{
  "n_layer": 10,
  "d_model": 256,
  "n_head": 8,
  "n_kv_head": 8,
  "head_dim": 32,
  "d_mlp": 512,
  "vocab_size": 8192,
  "activation": "tanh_gelu",
  "norm": "rmsnorm",
  "norm_place": "pre",
  "norm_eps": 1e-05,
  "positions": "rope",
  "rope_base": 10000.0,
  "rope_fraction": 1.0,
  "qk_norm": false,
  "attn_scale": 0.177,
  "bias": "none",
  "tie_embeddings": false,
  "parallel_block": false,
  "init": "normal",
  "init_std_qkv": 0.032,
  "init_std_o": 0.032,
  "init_std_up": 0.032,
  "init_std_down": 0.0,
  "optimizer": "adamw",
  "lr": 0.000759,
  "beta1": 0.9,
  "beta2": 0.95,
  "weight_decay": 0.11,
  "lr_head": 0.0061,
  "grad_clip": 0.5,
  "warmup_steps": 297,
  "schedule": "wsd",
  "decay_fraction": 0.899,
  "decay_shape": "linear",
  "final_lr_fraction": 0.0,
  "batch_tokens": [16384, 32768, 49152],
  "seq_len": 512,
  "doc_mask": false,
  "train_tokens": 498900000,
  "steps": 15267,
  "dataset": "wikipedia_en"
}
MLP neurons of a small language model. Each row is named by its layer, matrix (up: input weights; down: output weights) and neuron, and shows model dimensions 112-239. Each number is 200 + 20 x the weight over its row's rms, rounded and kept within 0 to 999.
After each neuron's rows, "fires before" lists the tokens most often just after its 100 highest values on Wikipedia text that the model never trained on; "fires on" lists the tokens most often at its 100 highest values on Wikipedia text that the model never trained on. A number after a token or word is its count.

L4.up373,206,162,197,156,231,199,177,211,180,214,205,213,171,204,179,210,193,188,207,228,187,187,213,196,219,164,158,179,238,178,190,198,189,191,175,212,192,180,196,189,199,186,173,204,187,206,193,198,235,220,202,204,190,215,161,165,196,203,211,214,199,217,223,170,220,199,202,253,196,238,222,181,200,215,219,202,216,195,206,175,216,189,197,213,200,214,175,219,173,213,198,186,191,195,221,214,173,195,178,189,204,195,205,230,196,196,170,183,169,234,175,168,155,184,195,203,168,169,218,228,183,199,155,204,193,190,183,195
L4.down373,163,221,192,207,212,212,188,163,205,222,198,211,186,185,186,188,187,228,238,179,217,265,194,182,181,182,207,182,169,186,200,189,213,196,201,192,205,192,176,212,197,210,205,241,213,179,224,200,185,228,170,217,200,216,175,204,187,185,181,212,207,163,181,191,190,166,195,200,180,173,216,166,193,187,181,203,212,201,209,194,204,193,205,191,213,201,205,218,201,197,184,216,213,185,191,207,209,222,230,198,181,177,238,185,202,186,212,199,245,197,184,184,229,164,217,127,200,193,195,229,218,212,229,153,206,192,188,210
fires before: "\n" 42, "\n\n" 18, " been" 4, "," 4
fires on: " ==" 35, "==" 18, "ently" 5, "s==" 4, " well" 4

L4.up380,234,174,231,167,207,193,172,220,166,225,200,207,176,223,210,210,205,246,197,220,224,217,194,184,202,193,198,165,220,252,183,193,224,184,208,175,185,180,193,203,203,184,189,193,222,210,204,205,227,203,214,205,165,220,231,171,168,241,196,190,204,188,184,194,247,237,220,195,186,210,241,219,170,196,203,199,202,192,227,166,216,170,212,159,212,130,201,242,205,177,227,197,169,185,234,198,160,188,184,223,206,183,195,171,181,187,222,159,211,215,174,194,206,190,199,205,208,216,189,199,211,219,194,220,203,161,203,211
L4.down380,174,193,184,184,220,196,205,198,209,228,197,220,202,208,193,222,188,200,208,199,209,357,219,208,209,202,199,201,193,212,210,188,215,198,200,207,197,188,208,219,202,183,193,227,226,216,202,206,197,216,204,198,207,233,189,186,203,203,217,193,199,199,187,203,210,206,196,193,224,199,207,193,204,213,195,202,199,200,189,225,205,201,183,183,188,211,193,205,200,194,207,197,196,198,214,218,186,217,203,217,195,204,215,206,216,204,201,188,203,204,209,195,178,227,201,57,208,205,190,220,191,195,207,201,203,176,183,180
fires before: "\n" 67, "\n\n" 33
fires on: "==" 54, " ==" 41, "Personal details" 4

L4.up247,192,207,202,182,192,188,194,196,176,219,213,185,167,165,178,222,166,198,185,184,210,197,203,180,228,222,187,182,204,224,227,226,209,196,194,201,206,194,176,211,227,230,206,181,194,220,172,201,213,164,193,209,218,204,180,230,223,170,206,185,206,184,177,192,188,179,196,211,223,201,188,240,220,173,213,149,256,197,254,205,225,193,183,237,225,178,185,208,235,181,228,149,179,219,172,193,187,174,209,233,208,218,172,180,227,176,193,203,217,224,199,185,196,180,206,218,208,225,213,155,216,233,204,231,205,207,169,186
L4.down247,182,206,197,181,186,180,182,198,205,185,189,192,225,180,184,192,165,205,202,175,197,258,207,210,207,219,196,197,217,208,198,182,203,222,197,211,211,201,202,207,192,224,198,200,185,181,199,194,261,197,135,202,206,203,201,210,178,185,193,200,177,207,180,200,175,194,201,218,200,224,172,215,220,174,203,167,224,224,203,212,212,194,191,210,222,190,198,167,209,208,203,194,198,209,198,219,202,191,193,213,214,179,188,200,227,225,177,201,227,206,241,223,199,178,190,148,181,208,171,183,235,239,204,232,217,195,207,189
fires before: "=" 27, "===" 8, "Species of" 4, "The" 4, "C" 4, "M" 4
fires on: "\n\n" 100

L4.up482,170,178,190,157,155,204,220,203,204,220,207,220,208,236,186,214,190,234,218,222,192,184,179,193,199,159,150,206,211,232,213,209,200,197,183,210,223,197,169,210,181,177,229,168,208,195,198,207,169,177,212,201,221,178,209,204,203,179,178,161,181,175,231,191,210,216,206,208,222,230,193,221,197,186,170,200,215,198,209,220,197,180,199,186,194,199,237,192,222,182,195,218,158,214,216,216,170,207,239,175,207,197,198,178,198,186,207,179,228,226,192,214,197,182,256,198,188,213,180,193,218,190,178,228,197,206,181,214
L4.down482,221,221,183,192,210,162,202,184,191,201,204,203,198,200,205,181,222,191,204,183,195,321,211,207,216,195,214,183,170,170,197,181,192,194,202,197,211,191,190,181,212,194,226,235,204,193,186,194,221,186,197,191,190,191,208,204,214,203,229,179,205,192,193,190,232,235,197,192,192,200,205,197,171,203,218,199,212,196,195,188,215,208,236,184,215,171,206,187,213,198,225,205,239,195,159,182,167,216,212,205,180,216,197,230,178,185,219,208,207,192,211,181,221,241,200,74,208,213,225,225,161,215,180,210,205,219,233,207
fires before: "\n" 64, "\n\n" 31
fires on: "==" 51, " ==" 33

L5.up298,176,178,197,199,213,184,214,175,215,207,217,153,228,232,196,204,225,224,184,176,217,165,150,206,200,206,195,163,215,216,195,201,192,208,214,204,202,229,239,212,227,195,205,200,178,207,191,198,187,223,193,206,195,193,205,220,210,222,220,193,237,198,206,211,215,182,184,190,195,193,229,242,218,213,182,204,224,217,192,201,229,214,186,212,190,206,206,207,211,170,230,153,207,194,179,216,194,196,197,189,217,192,174,207,203,220,165,167,227,195,173,212,212,188,208,200,213,175,189,192,166,228,191,203,200,196,187,163
L5.down298,179,176,209,219,217,209,208,202,215,188,214,183,239,179,167,190,229,204,183,223,223,238,191,203,198,184,236,200,215,222,216,194,190,230,188,186,207,166,185,189,203,208,174,153,173,195,182,229,219,181,193,216,206,182,221,201,185,215,206,203,188,219,218,239,221,232,168,207,185,173,210,212,223,229,184,205,178,205,208,201,203,207,194,219,207,230,168,184,216,172,228,185,176,195,174,191,200,192,239,194,167,167,203,191,215,250,203,186,176,217,224,191,185,188,183,166,173,206,208,234,208,186,191,198,230,195,198,188
fires before: "2" 45, "1" 18, "urs" 6
fires on: " November " 12, " March " 11, " June " 9, " acc" 7, " January " 7, " July " 7

L4.up289,235,218,211,181,189,183,200,228,176,213,170,223,196,198,196,216,192,238,225,212,216,228,171,172,256,187,212,185,215,210,181,211,201,189,204,237,190,192,184,191,206,223,208,254,207,228,239,178,201,202,184,216,177,208,208,166,172,234,226,196,178,195,213,208,250,228,168,197,219,211,228,226,184,148,188,180,213,181,202,162,201,216,187,182,186,201,171,185,229,203,193,171,186,168,215,157,182,209,208,213,204,191,194,219,210,231,218,198,154,224,199,207,208,190,216,199,230,184,214,186,223,216,205,193,184,227,205,186
L4.down289,204,202,221,202,191,196,200,182,223,193,206,176,207,216,218,226,221,163,191,191,219,322,194,211,183,195,190,199,201,228,224,188,201,200,197,194,230,183,179,195,177,142,200,193,187,203,188,193,211,191,171,215,216,215,211,200,188,214,205,189,208,206,192,178,166,197,205,218,217,184,177,186,205,209,195,223,207,202,191,239,194,174,205,237,187,181,183,184,216,194,207,194,185,207,184,221,197,199,232,202,219,248,218,174,222,164,189,196,193,210,224,199,183,213,218,93,215,196,176,225,195,177,197,199,223,190,199,183
fires before: "\n" 69, "\n\n" 30
fires on: "==" 59, " ==" 29, "s==" 4

L7.up106,218,199,197,181,218,213,209,224,168,223,195,193,199,232,211,215,205,208,186,202,209,210,197,181,208,163,215,171,201,194,253,208,219,217,183,192,211,190,207,223,215,197,207,215,189,229,211,169,222,234,196,214,192,198,199,189,198,193,191,159,218,204,240,235,191,234,218,221,211,228,164,196,228,221,193,237,225,171,198,190,229,165,203,203,228,172,171,231,193,195,192,170,176,217,226,197,227,181,184,204,197,198,179,216,176,196,226,216,229,218,170,196,193,224,204,204,165,205,199,224,223,203,156,202,209,243,191,216
L7.down106,210,229,192,195,220,232,209,223,176,178,192,194,202,196,213,182,188,194,212,162,188,40,220,189,183,192,201,216,199,205,174,206,199,184,208,216,175,193,191,181,196,176,182,170,195,193,198,223,194,189,210,175,193,215,185,199,204,201,186,216,244,181,194,198,200,222,178,215,194,204,201,181,181,199,201,210,171,221,208,228,203,207,212,213,208,198,207,178,208,201,186,202,214,207,206,209,218,194,225,197,196,206,190,186,188,218,223,198,187,207,207,214,201,151,203,293,213,191,194,223,189,211,238,207,193,193,229,202
fires before: "\n" 59, "\n\n" 28
fires on: " ==" 46, "==" 33, "Personal details" 4

L4.up207,255,184,163,199,227,181,199,248,180,219,222,210,197,173,193,225,179,172,213,156,193,197,229,191,196,157,230,169,165,202,175,160,190,239,185,195,224,203,202,190,215,204,225,201,206,219,209,197,194,200,215,158,227,219,201,206,186,180,239,185,193,198,229,164,200,223,181,207,230,179,172,236,156,219,219,202,190,228,181,205,216,189,184,174,202,175,183,239,175,199,214,204,185,194,204,186,205,197,245,185,229,214,199,211,218,230,228,178,185,189,202,202,196,176,201,192,172,206,202,210,201,150,202,185,161,188,188,195
L4.down207,197,215,192,183,170,175,190,165,194,188,200,204,168,206,234,227,199,217,198,219,208,262,163,217,202,196,192,216,226,181,216,246,202,172,184,183,183,163,199,173,188,180,207,172,162,173,204,173,197,169,139,223,212,202,186,203,207,232,218,184,202,192,214,211,201,191,181,189,186,186,193,180,166,201,214,197,167,203,177,177,184,203,196,217,173,196,199,191,188,213,193,204,207,227,181,186,221,201,161,210,208,200,204,191,199,207,203,200,185,191,193,210,214,221,219,118,211,200,196,207,221,195,193,212,219,206,205,223
fires before: "\n" 58, "\n\n" 29
fires on: " ==" 48, "==" 34, "s==" 4

L4.up332,203,224,183,191,189,182,197,219,193,196,236,216,209,230,216,232,195,201,227,222,205,200,173,189,219,204,196,161,207,208,203,203,217,209,198,239,213,170,193,189,205,175,179,206,175,193,186,199,201,208,190,200,206,215,207,197,194,189,211,190,202,206,203,210,213,209,193,202,204,227,188,188,242,186,179,218,215,195,188,182,199,217,183,206,200,228,212,197,206,215,201,193,200,202,165,196,219,197,186,217,224,229,193,221,241,187,199,197,260,227,191,223,185,185,208,183,164,236,193,213,217,179,181,249,210,241,158,196
L4.down332,192,223,197,201,170,194,204,219,205,173,204,198,202,211,203,199,213,201,201,183,214,314,227,215,194,228,175,195,183,191,178,195,216,211,216,186,181,218,182,205,208,195,191,196,225,202,203,204,194,193,187,186,192,229,208,187,203,220,231,201,187,196,172,199,197,198,206,215,194,183,214,212,176,177,201,203,181,220,227,209,204,190,197,188,215,183,187,193,193,195,206,228,202,197,200,202,186,175,206,203,196,224,218,191,194,212,187,196,185,206,224,177,205,189,205,72,193,204,203,202,214,222,212,189,178,196,223,197
fires before: "\n" 63, "\n\n" 34
fires on: " ==" 47, "==" 45

L7.up390,219,212,208,153,211,184,179,230,194,229,210,243,186,236,165,173,180,186,223,190,199,182,159,175,223,198,187,161,169,195,178,200,164,188,201,226,233,188,190,185,222,159,201,207,193,211,207,165,202,163,212,211,189,198,192,174,207,207,197,167,217,209,201,193,203,193,193,203,182,232,171,207,232,231,231,205,243,207,184,197,198,178,200,173,216,217,177,191,194,196,227,189,202,210,186,175,145,183,228,223,230,205,171,226,200,216,187,194,203,200,200,209,179,164,198,207,205,210,239,194,213,199,190,202,199,188,181,174
L7.down390,183,211,212,178,233,217,218,207,181,172,208,188,202,212,211,200,158,214,198,202,193,238,184,194,207,191,202,214,220,209,208,187,214,219,174,245,211,209,219,251,182,235,206,195,195,239,194,181,181,166,252,200,203,194,207,184,208,203,169,200,189,195,212,196,186,194,172,215,210,214,216,227,205,174,222,197,226,203,201,220,187,185,246,191,170,240,203,200,207,181,183,224,172,194,187,208,234,181,237,195,210,179,207,204,184,207,220,182,212,208,233,171,187,163,206,133,210,183,219,178,191,218,203,184,203,179,195,210
fires before: "\n" 66, "\n\n" 5
fires on: " |" 45, ")" 36, ";" 5

L4.up404,193,164,174,210,162,199,213,184,200,228,229,247,206,213,222,201,211,206,184,204,203,199,200,207,227,202,195,182,159,206,198,224,218,166,181,234,196,167,189,209,210,223,174,182,198,205,190,174,210,215,245,200,208,168,195,199,216,199,202,203,180,178,212,165,223,209,196,212,184,193,193,197,206,246,177,172,186,176,198,199,187,207,233,178,193,214,193,198,214,215,221,174,191,204,200,212,196,215,161,233,221,214,198,205,186,171,196,217,198,203,207,233,161,179,190,194,179,227,189,196,216,177,204,226,198,189,179,182
L4.down404,196,196,215,199,175,191,210,243,186,219,189,169,191,192,201,192,181,212,204,185,185,297,201,191,205,200,227,203,226,193,147,218,222,253,179,189,218,208,180,183,194,227,176,222,213,187,222,205,208,192,221,211,204,191,211,189,208,211,191,228,201,215,209,198,193,213,215,199,215,216,202,197,210,182,209,219,197,178,197,176,212,216,176,212,218,193,206,206,199,200,207,210,191,176,174,178,237,179,223,191,201,224,203,223,205,221,201,206,226,192,168,183,206,204,200,81,201,235,199,189,201,192,192,191,193,209,203,218
fires before: "\n" 57, "\n\n" 28
fires on: "==" 55, " ==" 21, ") | " 5

L4.up369,164,205,206,194,178,192,187,207,192,197,219,218,222,228,222,228,206,205,189,224,207,204,182,199,210,185,196,196,206,216,209,196,191,196,176,169,210,183,197,210,220,150,185,220,210,181,196,195,182,187,208,218,212,215,243,229,186,232,206,136,204,190,160,213,218,222,200,196,219,179,203,206,187,197,195,205,208,194,166,190,196,176,162,215,215,188,211,234,227,198,196,184,208,230,204,196,186,209,224,207,234,198,196,175,233,196,215,203,199,267,211,208,204,202,209,206,206,208,195,214,193,161,172,223,194,220,195,176
L4.down369,236,197,193,205,193,197,221,189,205,209,206,212,189,212,212,214,195,180,219,173,203,343,196,204,190,194,217,190,193,213,207,215,212,215,198,196,211,183,194,178,201,196,222,198,205,227,217,177,175,212,211,184,188,225,182,206,190,216,210,175,205,184,213,225,207,200,189,197,196,220,198,226,201,201,229,200,206,210,209,214,196,202,161,229,202,196,204,199,207,228,213,196,189,230,188,183,196,206,203,188,216,198,199,209,188,213,213,194,210,202,211,196,206,248,190,71,195,194,197,190,210,192,197,193,203,206,194,201
fires before: "\n" 63, "\n\n" 33
fires on: "==" 58, " ==" 28, "Personal details" 4, "- Born:" 4

L4.up181,199,231,207,199,160,168,185,192,191,174,219,203,196,201,191,211,195,182,199,186,204,181,184,180,211,203,226,193,199,212,177,219,209,168,210,204,211,169,226,187,178,208,209,165,168,183,199,221,185,201,185,148,223,190,178,201,194,189,202,203,209,203,213,189,198,200,182,172,182,211,192,217,209,259,188,191,242,165,201,176,202,194,215,183,242,210,208,199,208,206,216,214,216,188,214,207,190,163,195,180,244,230,185,206,232,201,209,191,202,204,200,156,200,164,219,206,216,200,200,183,188,180,201,193,240,254,159,198
L4.down181,170,202,211,202,187,209,192,223,190,216,186,209,191,186,213,190,187,247,175,215,203,262,187,156,206,198,231,190,195,260,215,182,193,202,183,187,191,216,193,221,218,205,204,226,219,210,197,173,241,222,176,196,180,216,182,178,156,183,226,187,189,221,194,203,165,208,223,230,215,200,219,191,203,194,227,168,207,245,189,200,204,198,208,185,180,190,197,199,196,208,224,176,188,201,193,211,231,194,214,220,192,172,211,156,201,206,186,194,184,180,220,209,188,200,225,166,197,216,197,189,223,198,200,220,190,227,198,211
fires before: "\n" 47, "\n\n" 20, "=" 8
fires on: "==" 36, " ==" 27, "\n\n" 16, "1" 14

L4.up463,158,162,192,151,163,180,206,210,171,226,239,210,218,225,190,237,187,206,165,193,218,205,194,204,221,178,180,177,196,221,169,210,205,211,209,201,237,167,219,192,218,191,186,203,214,221,181,219,214,209,179,199,189,207,232,208,203,218,198,145,174,207,195,205,215,206,193,242,219,234,188,212,185,239,180,190,200,198,200,219,201,148,207,167,173,182,211,220,229,213,246,162,185,205,199,192,152,190,200,187,215,185,179,187,208,206,208,174,206,230,194,169,202,155,201,191,180,194,189,200,211,210,193,189,194,194,213,206
L4.down463,206,219,195,193,190,201,201,188,194,215,201,205,189,196,220,200,213,199,212,192,209,363,198,201,202,203,199,195,196,195,213,190,197,197,193,179,184,198,200,183,198,200,222,199,199,201,203,180,205,212,171,199,191,201,209,199,193,188,198,203,215,204,213,199,186,188,194,204,210,190,192,192,208,189,202,218,177,196,204,200,199,200,225,208,225,207,205,192,191,196,203,198,185,218,191,209,216,195,206,192,199,214,215,206,210,205,219,201,193,200,198,207,196,194,206,33,185,204,196,195,200,181,186,215,199,207,174,205
fires before: "\n" 69, "\n\n" 31
fires on: "==" 61, " ==" 35

L7.up38,159,176,205,194,207,171,198,230,192,229,205,210,191,217,196,220,213,178,240,178,202,191,158,212,214,189,189,207,187,210,179,221,209,182,201,200,222,203,185,193,205,187,209,196,212,216,186,229,170,204,188,205,175,196,168,197,212,220,191,186,231,234,222,186,202,220,208,197,202,210,188,224,215,198,215,205,237,211,210,209,195,158,164,180,170,181,154,261,229,210,216,209,188,195,243,245,190,205,239,225,202,214,197,198,218,166,211,212,188,218,173,166,188,190,189,219,203,192,183,235,187,193,167,220,209,183,206,201
L7.down38,249,191,184,221,172,179,170,187,236,154,217,182,218,217,208,208,208,211,216,197,185,131,223,215,173,190,202,219,193,174,200,199,203,198,221,194,178,198,174,179,228,210,218,165,213,187,187,215,212,220,181,193,199,196,191,186,209,208,206,220,186,190,168,208,203,161,206,221,221,163,215,200,209,194,198,198,206,148,219,224,187,220,194,202,198,191,217,181,200,206,218,190,198,206,187,212,177,216,208,202,198,226,244,238,225,230,181,214,207,186,191,225,208,174,198,204,156,229,233,224,161,204,202,209,160,187,169,242
fires before: "\n" 41, ")" 8, "-" 5, "\n\n" 5, "°E" 4
fires on: " |" 22, "\n" 15, " |  |" 12, ")" 6

L4.up240,215,177,179,200,220,193,163,197,188,200,200,188,233,190,174,214,209,208,154,237,212,197,206,214,208,176,170,163,191,228,152,186,193,155,179,197,209,163,200,204,205,212,160,176,207,181,195,219,219,214,199,222,201,207,228,240,202,200,179,201,210,206,190,199,191,216,195,209,191,182,212,258,176,209,213,188,204,184,226,186,189,211,213,215,199,170,184,220,204,182,230,206,177,199,193,233,156,210,205,182,226,203,201,181,224,181,227,167,187,224,168,201,175,158,216,197,195,229,201,196,158,210,178,226,196,218,187,185
L4.down240,179,215,176,197,207,200,212,218,154,174,215,201,188,194,205,215,198,196,188,189,195,338,198,217,191,185,207,198,170,215,246,211,195,218,221,189,194,204,184,211,200,205,184,194,165,216,209,212,228,217,178,217,194,180,184,211,194,183,215,209,201,194,210,216,187,202,216,207,209,183,200,161,213,201,201,199,189,181,185,196,182,210,236,223,195,181,213,200,181,193,205,195,187,194,221,220,190,198,199,200,190,211,195,205,192,206,222,173,230,217,185,197,191,214,214,85,190,191,199,199,207,217,180,213,207,219,191,170
fires before: "\n" 67, "\n\n" 33
fires on: "==" 48, " ==" 46, "Personal details" 4

L4.up47,201,193,206,194,184,183,228,206,172,228,187,179,176,197,247,205,208,199,226,186,196,192,182,170,228,188,205,196,190,234,214,225,202,203,200,188,213,180,226,162,227,182,200,227,179,229,214,184,205,207,209,195,190,198,211,194,203,218,220,200,217,229,235,205,228,197,209,195,199,204,221,218,221,174,186,250,226,170,194,199,226,196,166,180,173,210,178,193,213,185,199,166,179,214,208,202,197,193,207,192,204,211,207,212,238,192,209,226,199,210,197,206,200,177,221,209,190,220,212,181,185,147,208,239,208,182,164,200
L4.down47,194,193,212,185,209,188,196,203,180,241,176,211,206,195,196,192,211,193,219,195,177,123,169,177,178,194,211,185,178,208,194,200,178,154,193,223,210,181,221,198,228,178,223,240,173,211,190,186,195,206,214,203,201,207,204,199,195,196,193,193,226,207,208,207,206,219,238,168,225,203,187,188,183,193,199,207,217,177,183,202,231,209,157,212,164,189,186,214,202,204,183,184,171,192,192,209,202,193,199,222,201,234,188,194,210,185,216,227,207,177,164,197,205,182,234,299,217,197,234,185,182,184,195,194,217,212,167,205
fires before: "\n" 56, "\n\n" 14
fires on: " ==" 29, "==" 25, "=" 16, "1" 13, " |" 12

L4.up235,192,211,225,185,215,207,220,224,180,207,234,226,180,194,170,186,205,166,219,202,195,196,183,192,204,143,221,184,209,193,214,190,181,148,203,224,212,188,224,196,225,215,167,211,177,212,215,205,207,229,164,193,234,221,204,169,196,207,223,174,176,218,218,214,212,209,183,183,204,202,208,241,199,231,215,214,188,176,211,205,181,220,230,186,205,221,179,211,221,224,240,190,188,171,158,168,199,231,175,198,230,220,183,203,196,218,240,203,205,212,199,228,172,172,215,199,269,188,211,205,193,224,183,208,216,222,166,188
L4.down235,195,184,213,206,178,177,184,220,207,179,186,196,229,190,206,184,188,236,192,190,184,296,180,217,212,216,209,185,201,176,207,186,200,192,212,202,208,216,186,215,216,237,211,222,210,242,189,180,205,193,170,196,192,226,167,207,207,192,212,208,182,205,192,205,194,218,218,196,173,237,208,236,183,220,182,201,225,202,213,177,226,205,238,209,189,212,219,188,165,182,194,172,200,170,192,187,189,203,203,232,195,189,205,203,190,208,195,207,228,212,217,209,191,181,214,78,188,195,221,196,210,195,202,172,216,220,198,199
fires before: "\n" 33, "\n\n" 21
fires on: "==" 29, ", and" 25, " ==" 18, "- N" 6, "Personal details" 4